config.yaml
d_mlp: 1216
vocab_size: 5198
norm_eps: 1e-06
positions: "rope"
weight_decay: 0.19
warmup_steps: 303
seq_len: 1024
doc_mask: true
steps: 9636
MLP neurons of a small language model. Each row is named by its layer, matrix (gate and up: input weights; down: output weights) and neuron, and shows model dimensions 192-447. Each number is 500 + 40 x the weight over its row's rms, rounded and kept within 0 to 999. Numbers have three digits each. A neuron's up and down rows have the sign that makes its largest values positive.
After each neuron's rows, "fires after" lists the tokens most often just before its 100 highest values on Wikipedia text that the model never trained on. A number after a token or word is its count.

L3.gate825:490470474472481499477427504432479524450410543472513519522595531548553525563492462493453492536545513472493480489489463490453533459520587462494504551457383459489450556481464549515506468520582531497454455452527478491496495512517486490590519471463509543500441486505467462523578429543505563473518436495535509517474518537391510557481522513568468532532513528592492521458484474529438514461480440547500562482466474477456471447474460447484542542504487543528558537492538491459434467510470508516549449535505481510519465508530522573531512523533482536514504515486526538536515462458464458512463568498499518492517471519499436478554497546502459473464503492500496509459520534536488536579561509585459520504515430476484498537491544582482544514481483443582481484543479516480520552515454532
L3.up825:499512516512555485483484507428436499585510519469505456517445463515497552465506481519540557547491521507506464472500579484529552554403472524533528512460561478536518562422560537555516455504451472430483449509545508521501485521540472419486471570415563510548491442491517574509481469521494462400567499511497493441524441485474466589538504475543485475467507558459513470496520541462489540516499490490493501516538537476393508451458467572542441458476507444475483500525461477551505593487494421490502512490536495501489456477472437505516527569450589521472551500532486518556411498541421513531481459542434446440560532412493493461464478513461472476488568462533463589476530488510542653512524481509532488541485479470447469536514550558495457486529510513405487470524538458475528526524468369
L3.down825:457537552531474506522537495555551561485471506487603506489525574569514473484551455534508535479473492500473553489506534523515574488480478467550443522537469538508536492510540474490455484446471505478497477562486496564528521539473521496503497437492576528489497491583614471570552460529478494538524491428462456439497548502513549510479537491521499425430547480552456500514528508526532501566476492501444531523507493502497440501517549490396520553525494499500529355542530455557483497510503466492508588445532514565549407551526525491424556483494505520468488509453540468486555505496558458472494547509555536506484443551500449530508519481526526516571517537454452401500465532458517535507465494516431480487498503474476460550484490423526466463459497509519462537511514572513522495417445554
fires after: " V" 27, " v" 17, "v" 6, " rep" 5, "l" 4

L2.gate765:488488504507509440537541565494533567493479521484560507511462481509484524461524446443431521549551467473383491474435419530408552527482525514531480506522565480539459469493562565495512599484517425545501460481551484487452510496524551420458522521467456485487533497458509565516510519523452493504453515570472523541468535443450552551498531478523448454501536481550481536444454456462489543538485499568468471517461569488513569515451509493527490545468493438517491493525472493577524441494546546547529470475481517464539516544558540487421518518439511444486513468506459492445486508522481525471529476535503534524489481532481486430541424473508477385542465393556488471530487499511473450564504486503500510589479567422460506533492433586454492502520514509489434439484517522469493573590475452
L2.up765:471599451522533553549473547468531510494571627496542525498480436540534446507503427440520496446501420482483460500505511468470479516481526474568516487578491519560505528491488460495413460506498514559533484546497489529486463475449535454476451540510497450586460505466501542493508557506539433466456429501502555485485445449435452553514492447507495519504540495448522516515441463523512505528514502437514456528555516558525483501523487492468504524456521526530490506483494492525492530585494491538512477511544532517461485520447522497484512496475544539522529543536567561428565502529472491488505500434520524517523467525495471445502494446446462454464536539449491527509522486517491477523534475443523502447520537511481528349496514498477585498444458487505451534483529536437465557577522499
L2.down765:517496485505488453568443542496514496419456517526503530459496472563594469564556586576521560449498486533471504543503513513539493543533470495464555469491484569436489429504505495469489470558497482501488460494535484453477485536473484580495457464555476444512458514466518536481429417501548526515555428494458537495558473478542536483464472483526498585467476572505579468510489426556471562501490521463462505506469563562534507481532515484462465521517477465403562509540508512529482466527516457534476495515461537573451468519552526511511453455503473494518456508417535555521482508500512571554419497540495501502533476522538542549480498507413519508439508441464449447499534465426432527520571496548479465513536422499524496499492466459541490521476495397492509498465513477517485476453434488
fires after: " " 28, " Fre" 5, "#" 5, " ar" 5, " Fin" 4, " ." 4

L2.gate904:515535481505541484514465447546559408448469487518491545515438472473546525445506554616533547500499515529520489542537549498523555563575569556536489443445434478560472493461568537492468473577419516501517515460446501487481496467509459530534496457471514520528535451498503500549488450502544502467523477554532478482578479462491489507495436488524532520481485503449511562410523444510482563539475545499475561477549440521453488536481571520522539507419504522559537612495503547483462527491580470498577482489461487520495463508425517446568518516477590434486523474493540466545518522504522455498491436539530542482464391533447486531573505451454497495536474476438549543519535494486476495493512518515502466462515483525498495544480468426461568515493524507457549506506513451446521512498481526
L2.up904:524528570493538493513475501537490499506447527483471573471468532515476491514446480504525440462524539454491499521515496560431583473489494514497418493474530513526507505540525494507431471515509550503497535491446480538489545555556518418575432496526488529487465520509519590504513470495553473478530543543524496462494397492457557453486506463594485372519507463556427554502588432440537561507531516569509474533588483525551493490468511480514537496434502490542547450504526460479522499425517482546510524561468510413457478476468497482465537481489534579527510506439492476478434484456539484521460483550514464501519577554505542537546441526436556525556615510509559470431518510530454487533479474501496417514498436420474474406455527518483480494480479574501501488507466522508525483520523519
L2.down904:436500502437427488496466483540522456498523468533500495584487506469478529567584523537486578467476475545511442458515479403589463466511478537455538461452499476524495518538548514483483492578533539493501523533515545564579474419477446553482476496474526398491519468496486450483571521506485501502469496484525479537522530508512458559463486486495480568444552534541481458431471567477499467509484465522529486504454441454462509414486536532461460508531464500462484500473445547475496531492563553512503497475455510508546537532513485491515528523441531498529471480514521508538571572485506481452467491469513589412491407479509472485501533474567430487493437421491441541485482547424523494453514527527514508485561487557544529514521489418481553502427514481448537465511572497525498527521485470
fires after: "f" 18, " f" 15, " def" 14, "-f" 9, " F" 8, "ef" 6

L2.gate168:511490503506457481524482440527538515450527554504556577585535508487418588681516439469455468520498540472605517532458516532482473470490536505578512498443515503465529498564477543504541513504520522412487497519435467431552507594493488493539488457486538502500508465487456584506484532534436511467552464460480505537454507487507480508449478501552496520402502461526411491492494454449545558492430523595526556486541519446484461500516532536496492535445566476544497481501523487505431502448592521525542489487504538524448538491498520496477561561470531469515590533551518578513464473481500516546438442467474561595514549526535486449503517535432575454497515508543415495464487445619498545469460475493512518495502528498490472502532500567495494558524489508506520508520539505472463540526553547
L2.up168:490440524480560474478484477482542494535478482449452507476445569551541542501470465519530510509505531488479474466490529462500512641511478490467472511454453530516517511501435554541488502523486538485503508567519498508516578493574566487502529515387511530481533575465470504490558460565520548457498539480534513493553469533473532523484469484522574486466425472482544549512507477477431526494454454561488493513495466448495501562492470532496466538513461527584432554513489512480452520458483483506530486459602533496505442512444566401537511508466484565494504447498447542488444523482464435517475515503530506518505522433484515582516465508484509473440488524581518461511604506503527524598572472559576497501521486510559507502494562412491538489514501432430515468480531441486473493460410560
L2.down168:501522505476538457494503595498441450563509514474483524522568480580489517518466539427524533477486529480427535532483424566551527461503559470508501578442502609503509496528437517511523554515565412526522431440488466486470454486505545516449543434533506468540518482524494458546523508489517487518563492517509494566483555531465484529454502461509503505531502531540518510466470530485461494523486508589489552516520505488510556441476473528550467541453496511548492496485435461497495483472588503543527511476446496566505531509502504495524530470514536426541403476437560459527488532576563461488492530470452474522462509539493488471517455507441491536502482524514493480486518521417433501499484534410429495507397371385501546494505525530483544524530546581496469557520500516476494571466489450
fires after: " V" 38, " v" 20, " President" 8, " governor" 5, " adv" 4

L2.gate889:536495521498508501521467502438498505533481524518421538497467475534524546516420480541548521487443480481487441458440434596479529468484488513449479446432493494492508556518502561504511494478469513472528460505513463504526469450582426469533531544469480449572424428538474448456463516409527474521488498459519480477436488438494510553570487551473478538583452474494422426503456650460478527580512505482471452532506566467495552524431514497503546564458453517477549526470518501481503600445515546486451469519524475527490494437541547421486534502438468505525629422532522432497498469535516491530514498472489512554486449452497498528462463491472515509543575450409525455500477543483555563439489555501459564492526462456528500494478498506447536544486477570519453532421454534530474470530452467
L2.up889:505501522513579447492488493481522423495542451514492482466425424504460536450499478475503561553513550479433508494498522478522493583606514475467426508467466576446462544487468492556461496507438534453475513487451452490498504401441524538482481583524540462544511500582482550538487455511445562510557452530457457481418440477590547482432487488603433536565557520460547501578502547532528535541469512554447542478528514521465539559473523548524498483514506524513558526525469471475494490565506540518513436571510502547525470482534525483572528511474454538535487517466438425470477463563510443515514498524513550507524460441447500482500503518481472505487605515470499467501504516463496475525539480485453499502502444417539429487486551571491486500450448446488498499517514566475460463529536484
L2.down889:442564445400499453554504445452513410450549437533494470530556453409535458461503500493498496514532476460456451496469604521605504512510489543447494491560545486493532485561544469524432452477479472511536516502530599549566541491581503527465552471467488465425605572520530538554539460499536529531477454529496521467449506499515465527532547477483611505529435517534420438489467466542484517546493434457493509512415534469467437415470505496485489576497500463470496551514523470536518540415496493493530489530508525533455576544540542511458491518540556464515535562456497557563495471463548480424439531475465514500547558522506488512498473456517471447469427552413457542528458471547523451490508516521532510527519509546554495530427453483485502482512490523484549567412465481555511548533575469
fires after: "g" 26, " g" 16, " m" 10, "b" 8, "d" 4

L9.gate715:512486546445406574439539536573576517516476492423455489424543511491461569441496504519521499531528504545464487524578494566455467527537517491589495494517506488511506475525470491497476419471503466555500511517446532470532476538482367440431476511491471526423485471539510480562543605447473512483465482505465438539518468491412492520512528432367525491487480501462543430506506531514518435520473454480558493517508509529501596437513497521486518469498513524502508448441572466491403486476495537559544483498459501503524440586539536514555488498483519515451501431465483518468505482471530494504475532509468469511435486494551480509543574427502556491490503523565470548545511494467558537536494425483475452493535452451492491476524501498501502419524483508503524516533489530589524465486462537
L9.up715:457436512514474490568456558426505523565554550461545451493529545523549485462571507460567496421495491499507531486505530510520479510510508516530515480468509469468493539478505482413422507503513452410517573457581505482514495469488528511462528461465446528470540519443529534464459452470500490503528465455480492514439553451547536526434430522429512525490432508525518573541485392567527460451553516509508536459495499429488479470499472413409514490496429552514519486486493513486450532510479432440458467510504485564479499567454435470456477492506462523511531460461481469512561492482559549502488517435427460517501525460507475456508585534508418563580489465502458547469532586586518496463460497575506523515467596547512464448539512478549527569588555496458491476450525503487514552557540542
L9.down715:571528481539533496449589422539559503443457519414512552482405542526533576419592548469467510463463510483485493474478533518493520494487574526497494527502475494510552472526452527509546490569554528530487488543501462464449479558466508470480515497482506506518515447522542465542485537465506543505425497516489534537464508487513528468513479474551500451458502554398484509438521538484536517567473461507486498493489510496551464494459541469468444541530549462543558492574488493512445501495530467533540545539528554461506570477520580501480479484503491474484489568477539541529474484536452513513458479497477568491460552495479517524470556503426572473440543481514498441455450607466447444488494527506452481484520482510596420532456602470599478572452522525541416518555524513510509455409509518
fires after: "," 39, "." 20, "ort" 4

L3.gate1112:528475525439581505503460554490562464555470461501465475392444488527474566460529414492519491466553516479542428471476534517501514492528494520470521450488457495525492627535489515471536612539543509497539497457518466473494488496540461498578509539442517526471570525544459552545582440480551512462579553498572440443428482499512494546485533499518495546542483483559502540504549514466458576542458480568526554473544538485440511468451523567499429547537529509544545506456511499507497558568476473507513517482475585515542471490479510454499560489526544425473514498456548466475451423570514510446493579492495499456464490473446473553511498476468530505525490484527495525500516489559479512456500474486434517550531443518463500430484508493509520495556464504577536554416499552509513554523535563
L3.up1112:561541516476518507485529480498455429503485433511484490563429456534482604555467588489459545445578477496454495482521445485470509554506459515517506530449477547518458578431562585537530502548421520489450508479532499543506518503540533564580480534423535471493385462449509539478484552439519451499503477501413561588494526514506520522505510496535470568557505509535427527450488501443406481467423572498549523491589494524464506463465510472581496465475489567521485512504392495453484548472531512463460531497481529483459514528485498519526558500536554527522579485472503539546460524507496477491520460515468525471548527543479513423540482478509489497528476436485495522500506513494511522425504473532487462481579433488532495442495403518530528486542475509498450530458483475436501539502498526
L3.down1112:502471496501497451573507394547549517488467452552492413538565482486486509447508521533558544487514443521539473521532576450542581499467532538542529521491473463527504449485452468483520560569558537514530529552431542469533451505526501477486503436414489523520453503528498490475555524495504524541478496546533518531538464481417499468476476456508552539506456619575451491526474493521568486552550466493487492436577445512447430500486398559525515503501461473492469459499538465527494498460523464486538441460495508546508469453480509474600515463509530587455489467447485498514448505500436480479409479464541528482453515471476469595593490533517530474499476489467552514600548496489533531463514522427470420475524476473560402560508510494504479472475406458414483490489560485498460474514539484
fires after: " F" 22, " Q" 13, " f" 12, " P" 8, "f" 6

L2.gate798:526525513491452522537500521423496496463500492512505539526462507545542537513560478488533496516510469531475519486502411579457485593461489549518473523519538530510465476439483433473514489496493549515553463452513445473456493461530498511545528489538537475542504566477563464527478496585515485498478534554465472478434561514553499506399442508492438524558473474534495468541516492483453485491509541495440536491503506514477423568483478486480548411565475517554497501494427534460509536536546515503514437517538507516557499453480489540529560519468468522474513480526413533487534472562528529447595585546511520488471513473463511460470495518498485415478415555559513505507460490536538434536569517503521437438470420479477488484509503487512454571524521517529507527518476451511474410503509565
L2.up798:476503533496469460538476532473520465521480486516502459520572594468484465460451532477467407488511481563556506518502514433522545442549456489591507502548554492502527484501459526521505520475455465468479489564486521476535512490501503510537490589533493426489434507490459464571473507465441444514511492366535506487512549493479538499477425565522526479505478475528507493545512534518505434504460542485480513499476468450428562399458465472540489424546460470486410490515539543489460554486448495532497517518542547561459553518436479494450514480537407510541581500506564568476462509488492485553428454546574529516574531516469556505411466598536578590538529511523465468537477551497541542414483501538458533484587505457566424567503534492453486458460433492554542494505496538477488427554445500
L2.down798:535515463573406526514459496482546459456521484519553617419482454482538555449501508511507467529496526465533544453524465512513467563531554526497433520456443532451457526569518510507517521495516567466435450488448520496493568537498444475459549414506458515467554510565545538536474426627475459450475465566548526535480528535533590478530488486537465536480540529479510488492464522557522528525482516499469478468539566482508502560494472495528511535540455449493539445559494573478474509529436508514467525563434509494549502498505437506555462553450481459472524515494445486449534511549435480491361494508490559430492514393468539437514525410451483477506504488578589495529499505513502497552450513538541571524506461467534505514511451514495515518455507515535548509513522452459573523592471521
fires after: "," 32, "-" 24, "." 7, " According" 4

L2.gate1003:426550420481502392460486506443443498507387511491492532485490558601494501532489496539556436534494458516529489522487502517409463551415527474501502586509493587564474495518457510447593501538480474504558497464489438518528519504524445569542458585493492538440523531558480516508534460529521504501522473482646483547505492577449594552497468556511454503560489450497557516513517482500453544510513564519460514503513536514460542540545496491544436533452540474463495545526451497512517498484501467503462567396592554530486558502483438470532465465588442514503556512547457488498571496452575510500507480540447495475438477534446507504547466522461550509507525537547512475482475505518552470479475470530460498492546528475540518459475465475552481567451454535494455452466497567489494501468527471
L2.up1003:505427506508470504552536498517490505545494520490452473476490529455499486460460400453532540477477463527468549525475461490502553606468487425573480457499454521503505596471481453532504457490497575495575558497497518536478440489488542409566534529510532453529478541530523450562493537571511485530437554439498540498503501475464524517494535524466522555508440532518561574507507499557520537503533580575514519546492482558421492442527477485537529509515563542559529513498437540541510527512495512436448539535459530477458514522442459488495467456482520534519479533447503444507555497505521555588440478490522477436491476536521480523454508583486520532509541479494540500494488511493461463463497479488498474500497523414549508495486516487483412500522456491454513522531521504520572471521507473
L2.down1003:525523516520444526543529488513570469423506515524540527466488517573510508453488577467441530545532513441580512488466449515542502564450490518549531499522494512455488496516466524512490574551514474534446482457523502521525464529424520479411531467494547554539464528469509503528564537573456462499452513467500522486495508522556474542481429449420558538432553439436520525564487519481521478547504461456423478508492520532537498502484464500578516502493493477517473447461479519479503514449510507477548421553482516493559504503482553522507492531524433519504525497420498486512456454458561480493463490546556517554547591453502541459493521486515473495494514435555495457459504520504474537471492546444487546528542535459514505481518464540513592531495536551560551493497469436498486556564487459
fires after: ".\n\n" 23, "." 14, "==\n" 11, " ==\n" 8, "," 7, "F" 5

L9.gate24:511451441502527470493543514526512499460433500439509471448611471485437513453435449474548530530524512435515549503560469488470513457499477491497539510508478557516512542531555524474564479464531513477462491438471499522486517547479514533492512558449415585462492547446469573448527529521497492444564503477509470484465524433507542446509520467544567497547449487583512473520520535459541574539471482497507457496517527486488644537529524465475447502508543577469493454511448520451450482440439526467500471519475470536534528529534487559528533548507458523480478501507563513493582483433507509506477481495489504527471505476510528601499511433515546429542517592517476540555500570515526572483493531510456525494529514457434494517525478511538512458465572449509510517476520508438497501550473569
L9.up24:467507398506440516510563459513557516441454413537491550433523521560604472499476524509530557518480442507498503478455504485521459523489503481600484498502499576391393504574507513494510527518413468481513500532531517474433512481453523481497489524420456560499545464482446469446486483459476563502479455450500496502508555433528535470468506509544494543453552427505458493535585491564502455521502499395532510484516448490508531572536507465460473495391417491490496471518420520439517482529444501421484479548467536530468558553498473529451556536494462518489499448491552486562530537472460504456468492488472431539511555513542478466554523445541457503558450497489398547528502530527552500453414487532428508467555496512493482479431494463556494488469519518450466490496481556524486479484424429
L9.down24:554494545444506478486519484507494572487510546494541570469471471436464475504503513426532480493546458467480434600496458493484498575443456492550586440522473461480525440525537511510570445506426452543487502471511440568523516555464566487547471564566463538542490539524473478556456589471514552550515532566499441604529467497498546506506516520449567436529504532463517539435493408475444495580480553543474521499474472556474456480489436501461464490476489479509445557532487401509509486485536533472581575520553545481491443509506526491531532504534435542548470561379488475516461542579538478470495484519545519510465460515471454536485450491493586541459526559535500541535498457467498535469566476523493472447442549475445454516538495465524429581526491522577520516483466551536537524455486494
fires after: " " 44, "\n" 6, "," 4

L2.gate82:486439436468488507484463509500455483443478499543489575512526499517478501472431528540474481482534534437421597528500521517472502512447545447477475522552408542436465531503515513503494590481542469478472452518505510469441547421530516456536495493503490496433536451462492533555496492571525549471466561516451473526518492409484573555435555496545504452450435480547486515513525488476527481551494555578492460503498504464454552500495515485484492516474511485513535457453518424518449459431525553515511504491468451518491532509423555537483482510431499485546490565525515510544413465516538526508476502586411550586500444490483468529580551464503514517535551440459482522466524445508533545535538455524479428530459479454470546437510470554511504465523504535538493493438478484504486547469553531
L2.up82:550447526495519490531423482506458459559477462568440452484577466530516499516441484483550520526481542488481555536516577515555563566469523523509451436484547467477540483519495522462497465452533511504505487514455496569493497562536518486520496542484531539598450502574540603474534538444490516533481478463503512433478451508474469437503474458476512518529511516517520464476489538501517527485493530475458509473459442450427484563472451530545511557448525483520473487450502479464483487583547538511510566545509560453541515418577505511507436524553486478490429515478513449504510512473519509542467489481515523426515447475518505444524449454419568510484546605482528405555477497536518531530502472517572553507438476517522459507466524453601463547518524420415431497489526522535554526464529521
L2.down82:494492480454503517518537464518543440474553531497521524554466450474499498439521554563544483535474460466523490393559479482435460446344487495458498456476488439532490549540534526482513564521464437579461515518547519464416504545537521499521438499501557456503465501549493488501498504581429547472487413491444537498483512496515506509506503552563481474470405580469455500459435524516524498516451554497488506460519430481491528461479492475530517482510506525496532483486502537566511460503488511519482534443511463526517466475465469490434518519500433504464538443496482497534551499586484467470524547534492533494540442473504537484536482467523532528515457538575446520503551534420537511488525480476534491491474536517477480497555425489529497450583481523497481556553578525578509472475476548
fires after: " v" 18, ".S" 11, " l" 10, "v" 7, " lab" 5, " L" 5

L2.gate491:475507460516414464574480507525537500473529548543538512557488465471537530477458488536451596506447556476533526433531493508518536528459435474505491493460527478533441495460508503502562537537549481458500505545438443535511510475491440454459440502473419504544513478501493473529551435491439546506528461528520503582457482472510524475484522501486442460536464487504490456465590529539567468491454484503401493507423481483450441472439479523487538526386475486472630484580425492467492531462517486511500462494546436505519490534486464489484507468443501511530503511509544397452445519504512475474442520508542512498470455481482490510465469496462485454495540527433536471528514486481534490483533468535511504528537468465550536538498506511501544484527488518511519495483455570550525520549407492
L2.up491:569502439584515478495555504487536476480542481418418499533453538491492475560488492568446499477438537482486519549495483476542532506492532451456460513522426467500478536439517561440494545496486537479492514534539564473456481488448515441519492528461579529513523521491489441522573512471520490476449513456531485458470424519478480508505548471566518531514433468460491481477514510495502491485450529504495541487466473438482506505482467544509500466503463439453546439580563460481454477480408488459509573479500558528491483465458484499570439484567499504555500431476485511514494477488503459479489521503494591479488405493509507562466533476491493434533516488533378423441480496442478541488440507472556535516532517462491534529490515557480494494451489513482498492525466558447456504477511497
L2.down491:515529499468457450465515566571510483441549492488454500568554453442510511547524517548536481510562536506502458534576574516531538467480476471513536487537459494418473506502477427566493527573522526478501497527458478537508491450494455561512475504529450513462470553414560474483540469536443479528496575536506523482517525563532511504450529471517432514493423538512593452471446588496480496537479480445576484498527516457407465474492486460467473458510463499533426429505466425538552473437471470531543528492458516510417493512500483506530442500439518443509586534512509535523534542550497523501539461526412484487517538546477507416437435466524479492461492509491523514470497466476469515454491520471516491499469508589606511430491510476511517499550450490499524486506485492486437520546494486
fires after: "b" 16, "g" 10, " g" 7, "P" 6, " G" 6, "h" 6

L9.gate667:478435430430524493447509448493463488520476520453496503482419524517530536439534459516541447555546459530479585417557435520485471473513520487566495493560545543595467515496549502553546568581488452512508529557405545501513493542466527493478533573491435491476467478450501516518512532546465541508461548468484555558470478469478545501558385512503520435442537458471488513480546470469528581562433522488515470543486548461524484429515495471553503435499468561422474414516553490503488524441509468458486466488490479510471468565425522527472489516437545491527461509519514497520478495460485545499449430475488473505592443478563527403556468447535505525523491455498403566539529529555413551505515511528492536494520527557498508442504424506512485451541504490430475537415480463496570503585563518
L9.up667:460568533469465530435485494490573521584519488443558510491458475466541477432482515524481541522496495557515485592488500411449525531522479465567505538478461504508457515504534526569487424502507518491461456429471508512465546522517454491552538516502462528577620482502446454591472504496482583478510586433508505542541543546458452502522563495493498532481486414464581536537528496525525547504505517491550429518477512507475530522493447502484537494503444458446470516448484405550490485514506396481487501442523491548563502522547574397562549584550452532567530485478507472524519530517506539489518398503549458491553500501495497493531577391475585530518541537545537453447471484497526468461495434519517491417515424527505531495494468415496484521469441504493453511455497542604457427560520457
L9.down667:505576482553472424491471511478487511545579491551486485461493458449489462565521534500496528586476434526467449526548539489493499543478475534517510535545560476546521528543602468537519464437479533509519486443468514436501428463529482520460511569501511548532583508475534463478492548498451434524445530491545497511493528512509522534495531511506463447553522498508586500513519469536569497451542476423519526467557528479510589501539516524463534480553486444524479531414469459494495530501529465446489569511493620505475478454508509485521565500455516513506555533404483527467452451521472550511487522503471448497442463561463526515490513469475489550459546472549515478454451485489540479448490501533414562507443426495427498501484503540548509533517478480491529504430528556511487506528536488
fires after: " " 54, " of" 4, " |\n" 4

L2.gate1020:469519483456429484460512522491521578488472510459520505522593465546501539448430438476527514476542493444483544466477544450465473521553441510549495540552539461484439571560546494494469520424513470487505542469495475475511588475542533520501550516464489524451424549448495504466489457487541506447527551589516524475533527511572485429506508431451532504538515437517536467469469495481532494502487463466550482546510540435506566545452453548442597519545489497515542426508471573549504469458515560460510527410456558456558467488472574470540553498459481471531528461448492490460477506476481537481516477475544511512536578502463492490503546457483567473575421547509511554574477475466506474522544548492467545461453479490514579462554472481508494539536457602514514520549437501452512532536548515
L2.up1020:513491490518417527490487529501455522459489535460528510444442467519414385520468407497526508450481503522449517537477454494518507523491524528515529521556523453425422524563578495528407454444552512476496502435520477533523435478503479472427453514481567507509489473540515502457520502429492482469476546493473448501522517480496493507529482558520501421599488432470560468444457527514510549481514501468508519531508484479484523573433482547517531460479441516449454429451476454497476508484524484457507506443528515480485493492525480550545497512453451473507445531503529496518474542439517577473526491495543504530528517523531542453431535581453550448490514569487497579525499467434547559453541487413431459475480467469433543485517537512519468467514534509479583586538518531516528510535511527
L2.down1020:577533549515508484557504476516490499454476518400477485567475504504514505479485501465503498461465534491551420446517513559457503486513568480514532462480531495511492513414497432494392485520500521497418473462472482452497517538443466521536498569485548533527577508470549451563502521528544493485437573528458449469509487526505495511495466465444462517448473552482428499496523520475442506567481506545506528507524544476484400463560476489466448482485515512545465464454532474476473506548455558500492561548504475419486402514477587492555448524559530542553521533529532477538495473516523463572545519465460489433502514560503495574520488486527569475453544433505477566491492488503435507507448476517461515471526458581555421511477469459519481566512487496541518566471475467497456499500507464
fires after: " |" 23, ":" 14, " Men" 12, " " 6, " Women" 4, " and" 4

L3.gate660:429553524551447510450535492464512490505474539453523480561585517455529547555507472516499434464428434529517551547497490482521462532547443545481469521528497571540487466498488512474485466486502544499497574551467489546533476519541454466478522513471523490505537454520515469624539502524508481435464466469579500555471486508513509549516413463500486439498548490486532457508502525511492501477507456450458486489482506471492558479408475489594498528527453477516456521505448482480462500527484532434491532523502603440511475542432489506503484462526436506558530431477564533420530467492528470507362472499442476524531485468512509493527498489490494524524617511534508490535488517596512501487564536588539535460507517505460587494528481596465483488546503511557519524566524481478489462498438464
L3.up660:512513520533443474558475420472519534538493506522554485485596494545522494446406450514487522449438459474527567521451518519485484561480481494454439574522550547509471475458506441512612485461498572485562493461507478478493472514493445398465488523487483583479494580489520487532514434508502434554475502485511543501559496511503537575468508540494521453577570459491580552520576509587483464432584580494497479599514485457469507521459498467505534504471455464491474496553405565481422471463493452478379512522478550534479482437497484573514498513585464483562517541535453518499471473455546509496472474508496476470540513471468523498494506489470522521537502481552531542487450513476571449428482522496463485507543474446419431544540476526497535583483466500506494471463526482524509496495569489
L3.down660:402490499462452460461472610445457528459467487483472502528524479447512474556513455469522481502486479521496548511600510506453505547441531492492396475487492538435523436570474542472494496485525495475485482509522563542486511520470463483486423498421589505538494473528480559545507526607431508497466501481513459490429479535502466487528522461505439573492553473498504432529482480532558457516519563557475454543476473505536503494440502471546484439570451534515561566556461465537524532467510531575525490516556432496515437489473451506482490500451478562514498546489516520511473452532458487522445428517485517531449488524539506432456465494466453467517513505567483486456512477547534514496502521454484475500543534513502526512504490496542547441484495470497534505484492455476495492595457543
fires after: "," 33, "." 17, "==\n" 4, ".\n\n" 4, " of" 4

L8.gate951:517491495558566548478512444441555460474494503512490508453494556486518509534531476556472509483566494476485499427498485416576475497427485516509497588489444487434493463529490536474472456467491551460491504485407493468494473526473522441451495483493477522460502483438465472517599532573394523527428512467589512453511573499437563512545520452497523461472567559545480586478505549550518496439567473520463472518504501554519494523485466570515504503592493498533462498522557461523493512494529507528521546472565568499526509536488477483531566473525482478513488511476488531460539435483499419560502508480450542478488529455475519474533528522503485485486539538513498436534535492447550493492502565498479518530456481455448438476576517419484501449500532514508518502500473449492486482557483484
L8.up951:529478508580552569434552500496576529573543471518551492483558503523454446495471578525497512536475457528444492501509537434503507527542543562573478564434421515431527453603574506561411474511477487453429564458453469518474539533470500553479504488539490539535498455420461486495528523509501484522457475484531435520569530406548544455506569429514454481489477523454520454454511518475509500506506532426526498414476489537523468546468491476530440536557529567524454454514530547491498493488503533479467595541541500560508533526538504510492554487447536511499579509464477504437527525515449478511563568476440485518510504517512456550492623561486550526543496481519543461551493497459544537581458470508479535490541479533512523396477506424496487483528571530521579527562477565535449469441445511
L8.down951:608422616428495521461397597517495555476560482450517516561507516442467461546473506541526476488524427499504513498488562534466437556505507483563509490446527495508541516486543494513535527479508489546527486505491463471473511561501522517490454409530431454489452527524476527547519532501542486436489492553506562550458571431539434514507540603562473551520542484475492463520467534499533479534470523504504505449499456495526467440455445510478462463508454506448591490527528476514473510460444452533574537521489439497450532481569526478595475442490567540522446430432436533572453513569546493521482483484463424547547546557517435504467506517477519494509479469545505572581467566472454543484452516492509492523568523552512467446492460606547458562489506504562505550512494479501549524491487448
fires after: " " 70, "–" 11, " (" 7

L2.gate711:485482561551519496478480515507558485527525558484496431525541484506535542505478507490525508513503504467436491496502475558437514522553462525531537497525487588565488489464560490482508518477439487517537541455530533492548500568529509438512464533506424505475516529567529490540509510512495486548504499469511538502524522517475514545482432439492477415476500465520517546517589537496419510437445508455473468533487481461481472443488565490536519499493502506584546431546415529513477499499534459479539474531494563467515499470493485528552521501502468457485589482505494498562506507472560426469403490488521443507510523495444515540445488526520528557540591432486512533505498514537477449456508590584484518516547522489380492471492473575466432538474557550525511544510458486445561453489500398
L2.up711:467511528508502552543503506469532423470486500504494453481591478536534478527444526498553484492487402548495494535519500481537506466522519464514481546565440504504500478435490464414544570488458518443498593546461500526504509614526441496468486510485534552480513487520534476488513493503494469506468518477488537556534543516465532528467564449506505472561532460493518564489476480519484471471524573489473537462533457519452493505442491447582502556510478445543515561484540544569512496509479520466501542532484535518545524486497419494442539537448487489471412486517452485521527551519526472486474500515492487509497523469411547479551517491520514466481531532610588503531494491512475446492510493524535564522531544453518494499493461471517412496459556454461461491565439461443519527506540489
L2.down711:509502397418513510536505563499459498508514474497481567534490479506484475472524516546557507496553416532494520517453521507551528530471531476506424504462466517509480463494412537429442543567523509454512466464545467539563551538522447568546402509470566476511504440505529496487550556495461449455489532523472512531440499498446518496490561505438530541442502534400499521489429502518530561483533541494465514505477511503475471480535485510522516447531516515496578537511460499495490566454433511438435443547492423526482566443517506406483494463507484540481453568445470583506524438513454484485548399497460443550433537520456503469545493556462476515519452518452531520497503464414522542514454494450436542524514406477522557505494470391507464519525506485464483434515494466509473507546473505
fires after: "\n\n" 30, "=" 13, " " 10, ")\n\n" 8, "==\n" 8, " ==\n" 5